MLP neurons of a small language model. Each row is named by its layer, matrix (up: input weights) and neuron, and shows model dimensions 128-255. Each number is 128 + 32 x the weight over its row's rms, rounded and kept within 0 to 255. Numbers have three digits each.
A block is one neuron, or neurons of one layer that tend to fire together. Before each block is what it responds to, as a language model described it from the Wikipedia text at the highest values.

Responds to: Sentence subject end. Last token of a sentence-opening subject or auxiliary, just before its verb, e.g. Route 43 continued, He is, Logan Township covers, The ground was.
L15.up532:075151085213126098134133139196136084152130129139118151074147150147176126093162131057111143081097081076107153123081096178071135122195088109123102131154110108079129111206186130130238184163101137100142094172087043134137158101150143116103093040099124132171116168070195149128147135103121129152142191111073114111162142145156171150129100121136122132143176094129113132115129117101150106165103
L15.up623:090131182165123159128124123162136082153133192143119147104119101138147128134090168053153126089116132089138084121124114132093133104107190107088142150115148079153113130131174150120143123073157182097148142161094122151138100121158116116112121093127093108080164046109142097182136144107106127130138156101113138207122117085137085124072107140083125170128164133103153160132087088117141173127147
L15.up630:105126117142067125130104124079116095133169084138090117079098105134131137127133125144130140053156171097133152149166171084139143085164171054121137139139140118118168083131145094147096116132095139110184192146152104132153110121144135205130096161179138140095149176149193158173122158078111138122148149166124050121113097098129171121155111128110126107149110079163094127135097113123150082181113
L15.up919:090155130117049117151101140068124118119077112087160117125110120154058114109140152158083150120129136162114154115141109124132088129136159164093170116182111117088123101146122138134194183179085085155117063106142073083083178148158127127164105129086155154163163094115077133118140224160090113130117145132118100078107100121167130139056169100126124249109087150143137127110180108087129137139146

Responds to: Biographical career periods. Words in biographies that mark a stretch of someone's career or life, especially after "his" or a possessive, such as time, career, tenure, duties, reign.
L12.up128:129098140107145125236144104092169107093129133158112102110103105131133128085156177137134137153139095091096113100130126132140111183073114135132134117194114078100144138133085179135113135166141115187119134172158162086127050115135164142119154089147151152169119101074138127094139127135109164084082148085104067148091127125155195097158120125143124146024158132082131126115106116152085092132116
L12.up883:127104077151111079156118102128114096113143172175142094146152118145086144176128060100110161180179073093165116083178156109204145148163083148158127098135151102169081160115117171149145070160112157109124079094134175113165140089188118112143111083148096097146137097168101150109112107124071168192153155113151092129108108080162126188167074117162116154049154198137113099102149156078087117122093

Responds to: Together and part nouns. Mainly the word together, especially in "together with" and "banded together"; more weakly, nouns after "the" or "a" such as section, portion, service, campaign.
L2.up45:123131171123129147097169137182137165086095077087172139163173146111089178162077097151090098165129078080110099140099160085149088136156204100122196124106187107098194139149126119133111110116129135123141155107128144118175122152146137136155162163109170110113106121097116180114135126129115160170129095152149148144138127109156124096056175135098134115182157126114163124167156129146061115110094
L2.up218:152149143174133102175157154208107130134184127082095147154136101089125131109129202142097089134147154160108123160183139151125094088154136128136123112158170160121130134143146130102224090130108116119148202197121093119162124142186089122119071139122120127133108142120113111118115145150171151116144114055103093176109124081089120156183153121122131078161138101139098160124151173160122132100129
L2.up488:089131128137067099175163084096140153154118113168129145158091163151154140122135106058096168142144113134066113164125152135083159167195115137186159092088116095129131189127124107119191150133107125088099209224080139146116150130134134100148104156126110109155087120109179172185148153123090083135150126105099123128129165132095109105148133106116083077131169126144074162132084120110080118118069
L2.up538:188142162107134148110131085153099106199141123136146140124174123116118095138154165112115175170203141129086120118167133112095150116105172128243137175149094114090146183138163099134153101143090090113100099095143119145176145120105149103112158105105121138111126182124117168072153117102142137093125184126167161116156169106134145117097126109155108161151145152140102139114109110112095167131075
L2.up600:096118083121114149139127141139112112105159112164118095122088184111131118082086178108134115137122152107136141121188125117146082133149110106120070119122114135165124107125171114134090139131130124093127112131156124151132161115104132158179209104132158120163120140155128159166087124096118147127105178102141160143101169123077164130100132127089158128111146086203028157093111134082077119093154
L2.up815:125105124142088065122160108152105175141108139097121146107084176077094111193116120138137107132159142139094127139078128153099145170101107110120116127143118130104163117155131100123173139147112151129175149164113144106142093155155081076166085131156154119117131178143144120070126115163121105121121082158111159169149141127081059064172158083163123157136116120133116148086175183112118122136085
L2.up848:097127120101125098130046131142127106149160157126122091121143067094111162127132106096130132124174106086136115135138061124119176171173145132067153141127091130152142110104117167133129179101130140089132136097121167100176167114093109176114118106167126194166113159184104164118102107099124122114153153089102106116212136141154129180094144123175179199126112124153079199079121069116081174191075
L2.up892:123162159155196146144206154145112209106146147123164142114092112118090166129089134135169211178141113109120105133135091087168124090135110129089084130099050123088130143124170127142097127173160144087088156111057147098138115112146172113106079111126137120141077186076129188161109122157102144111107118132171131107147133160099164124141198096103163159155103109172064120088151135104097118171068

Responds to: Article "a" after prepositions. The indefinite article "a" opening a noun phrase after a preposition or verb, such as with a, by a, of a, causing a.
L15.up446:096075109101108090074107140113085094135120141097167077097127131081169149094102114134076120099161174113140078109068134133147147093174110087084117164120136125125170089120143125155178149069121132101133167143110090132139147135114126171188097171110064135130095107136129163123118131118116189153137098111051152137093115159148093066127150151160074147118103079138122145116074120114119121252136
L15.up691:193154137121122136113181123108109106138125180105140153154197135123098135100065156075098141135140099138112114099134127130140061145134116192175097115123156133096129095148146123148111122129127188057051108089103165085124119142171150161125130148154215151155109101152136120216116108127121094106158123080133138146075128074129110135112118097116098103042154134182145166125130153139181097072146
L15.up747:109223207114164168134179098101093117123142124180091117181160068112162068140116108118168087104143093140125139099124112165165137050219172107105174164124126138125136102126123115138119154134132126121139130095138079129079102089131097162137120064135129141206126120108117165167099062154100134192159127156135141188155110119145152151131128109134113152140108082164041148129117107193083117113123
L15.up860:128140131130154160144175172097121142171136133150112125156137103121166128106138112169109096096164132180121171192097105127146080059170137139089083193172097169109136109173122127110167096169153124153101154080140067183106099082180095120161086102117065142174100119191160147152119116111122155077167168142143120104114130103070161183099144140133120072160120179119130144132128029170156113069123

Responds to: Quantity-approximating modifiers. Words just before a number or amount, above all "than" in "more than"/"less than", also nearly, only, just, the.
L12.up745:155191150102135126148079098099141090115170097144094107126133143149173139153121108102106081121152119106115118120136117092126097106050127120152114104107134105156175107079161152083173161117100156089108131109131180127112067095084120179098125119164097087150204118137110153089134158115141117073164156115113152165122066118134213130148070077121106105144130168120145100179122162165101138128101
L12.up1012:089127104114135140157088134121116110066143110120137124135163096144143157107138141090102130198144170143086151134194124164140127054152089147115106104149120114117159119126148063067135167164100119056058068133135112092057070187139130126166150133205157096110146121184124130099113167066120114122171111164141117102167144142170147157140078118190104091119147149205100079193155175121092136077130

Responds to: Noun phrase heads. Head nouns ending an article-led noun phrase, right after modifiers, such as a config file, club shop, travel writer, took place.
L12.up475:145136098181096118055165111135093125158106151111152176117128118093091108105179149129154168158109114104172193084113155129140121083181117133095135102189120084140076112122050160088111219126167125074145157162128192125109130085146163159107154144116190134174134123105152138085129111126124095099088126184144135158144160182112176092083086124137146089120188111107131146138186115060134131180120
L12.up602:127125110141125128155106163164126110173110134119130112123148180111110143049175107125132089147133154085121190178090088091106090082119133112137114072168152110077121129107113136152115132124162116144180077157163130154094131090113126121098188132124105137161141088123133136134126153122173150096127167039130140064131133106131134155175155186112160096101143146093159101136145100079152101143076

Responds to: Quantifier and degree words. Quantifiers, superlatives and comparatives that open a noun phrase, often after the or a number, e.g. most, more, only, several, greater.
L2.up150:138162193117140145052170100163111147116198105157152063065174143132186107143110189141135152155155115093117155136163141124106096054094132119156132144121156113106130109114147102132110151144115087087096084127137161109110153151150098127119155182163121153159119105169121085142167167187119181123155118155150142134098127119160143143086130105121081160132083102157156060131164126173152152089152
L2.up327:103151145104120162139130125080109133121152126130115074145146144129136115131146204255157108148065138166151175170096078120134147210115189138095189112099153133146176185094101125184113133168141168161218095111118133101138154133075132109106142167101111069133127157124152108158109158139171097155145133146099125102127128114144080086148105114131158099121124172126108120128071142161081105151091
L2.up660:096166116114154151162069080115135106156113134091100131110096108132163083110099198080104110108142153107116121149130121116093131099161153153142164186150135097116158138138158149124144110143122162144129100103101152151124131134058161102185171141170153112119096149160156083138093089074151146114123087118114156146093116101132215126191115089085137116101085102173126146118102147102121101127133
L2.up706:073128114090155111087118119130148092153167133179095111143129117118121144148091165125103128106092066070169180139130112103100133189165135145169168214086117142174061138115114106100104121134127120143162105081091139111182191131086127126074134152096157053159123052107086103164127164109146156113117118124113166138137129149105206046137126162121132132104103098162132078109131173134133177111044
L2.up809:165094096144104093117136164164132211173166129084150117117173124044111118134157144150124089120179087120097101117153075155130106176116099115195118059180149161098127078080126113157150145068145093086100186141122149096128114130088173133129182092122153109154111068104161156077115152180166153125121117131130120127097136120118102140133154127150039185099155121149113134105102179208098152107120
L2.up817:100120192077124140163100089109134155166159127162125109179107108151104085131145066146126131119127128120135108150148118138091112077170108147124154131114101113130145162136141123123140133135110173087096112159073141078112071134130153123112177149125104109150090087121134097094128158119118130116109100106114073100139089102152188146200131149131130130087127151143113132125113150132181159109077
L2.up823:193161190115113077154149187155141143148144077134128104143089149106083120102100100102153149197057079182100107207152067109123124128122101107102161135148152101131146151099106137142107088136125096127111134161220134118125134208105140093123154103170133134118109129165147122112144173163130109167094067050131094204099113157099149074146173142114109173145104120137140128139133100153143119138141
L2.up881:121128111078165154139127146165136133136203153142113077125108124115116151103206129126166112137113141188155157177149050118140139078110070180144134101050099089126169123164177108084120107161101172079137091164122115151167161094140107109141155155161179099178163145113126104169141117176108103132151102095130093125150135115169154110111133088137152156134156120099147138135160109161117114149081

Responds to: Third-person possessive pronouns. Third-person possessive or object pronouns referring back to a named person or thing, mostly his, also its, their, her, him.
L2.up65:110094154133117120147139075147137083109163119106136147164171095137147165154170115148121142123121195100063126082118102156062103117110151117190152141116139152139112155149087082143096159151167199081091137076144126132157150174178083143075144109153129061124153122128141126159156136127110148168086094108109112160153127131145214075156143074081116130120109078131132139109140111087142101196133
L2.up307:104163090119078127094100120154129156200132050042116121180109150026122081189182150127112089092167104077048054150155133121096150166168154120157110139122141135113103177091184122133118142165162189120134150126128194121169106122189156113086124090117129080144145095172148099132105096146163101134084120094090091075088103097080103106131136112112165146163097141191066118149108128146165102153089
L2.up396:148098098144072149110159207138121122185165104146110069111108151119122102116147058134142141031162174089106073191139123166154109095136103164094148125113109145117171172157130126145143137083137143081111123165148144064119117157116114126120129112101132115117139082135127123163164105164101139120155065130148204114142103082149095150161142146101148183143109094118145107151078156110139163188222
L2.up550:118100141081128122148155110098133119142163146142136095166113080133127079165102121184155132127124132139119119102133170161125125143181094082124136104097105107131141121128135109089095091141170147155112088114149147087140120131145170197096114114118136143209090098137197076137154096192133157108162115120143107212106133154150200088094093111188172086104118074124132116165116143160091108227175
L2.up672:101093098143098198132136090085107124130126055105138148120174139100176124165120140107139078132166152148134142163115078118123112127114133144137102072152119141072103079111153133151206149157158109096057160086109165109116148189184169132104177112092097122089090124128163084153139095164139170082126172117060164135082140082104163090062141099053148173155111137049093174129154166129101183149187
L2.up688:116123141090134172158154169093060095157121092101121120153100090140137179118107129136155092060144079123116131137123114185136145100214124040150136144121179199086143110169101114141112131189157176097058165030184135165101076137104148123076122078114121167161129129154120147115106087159115122048099141105160177180161159139126119042131155071157140162114167145120083146100140078120103151173103
L2.up768:128111093138145142100142152111090180133109138098106097113085180060140114164135158146138142074139150116170125060155135147165141107170116093139142154147157126118141111051147136168101150115150113113122110133143137140172064100104120163157139170109120168112137066139131095073161126165154060138168054108178169055085131109125110165213134110091144187105126144137114168155160138106086099138059
L2.up812:111089139117112144095144145136123154195105105107177112121117096084170126238130115145133112059163135125196071130191111128106103086182167107130144117151112073173129186178111106170144112149104125133114088087135144111141138175093137125089088103080159132171101127171127198159166116098054104173089063107122135108133102177190173118118190130115100146167153117130120076088084127133138106109146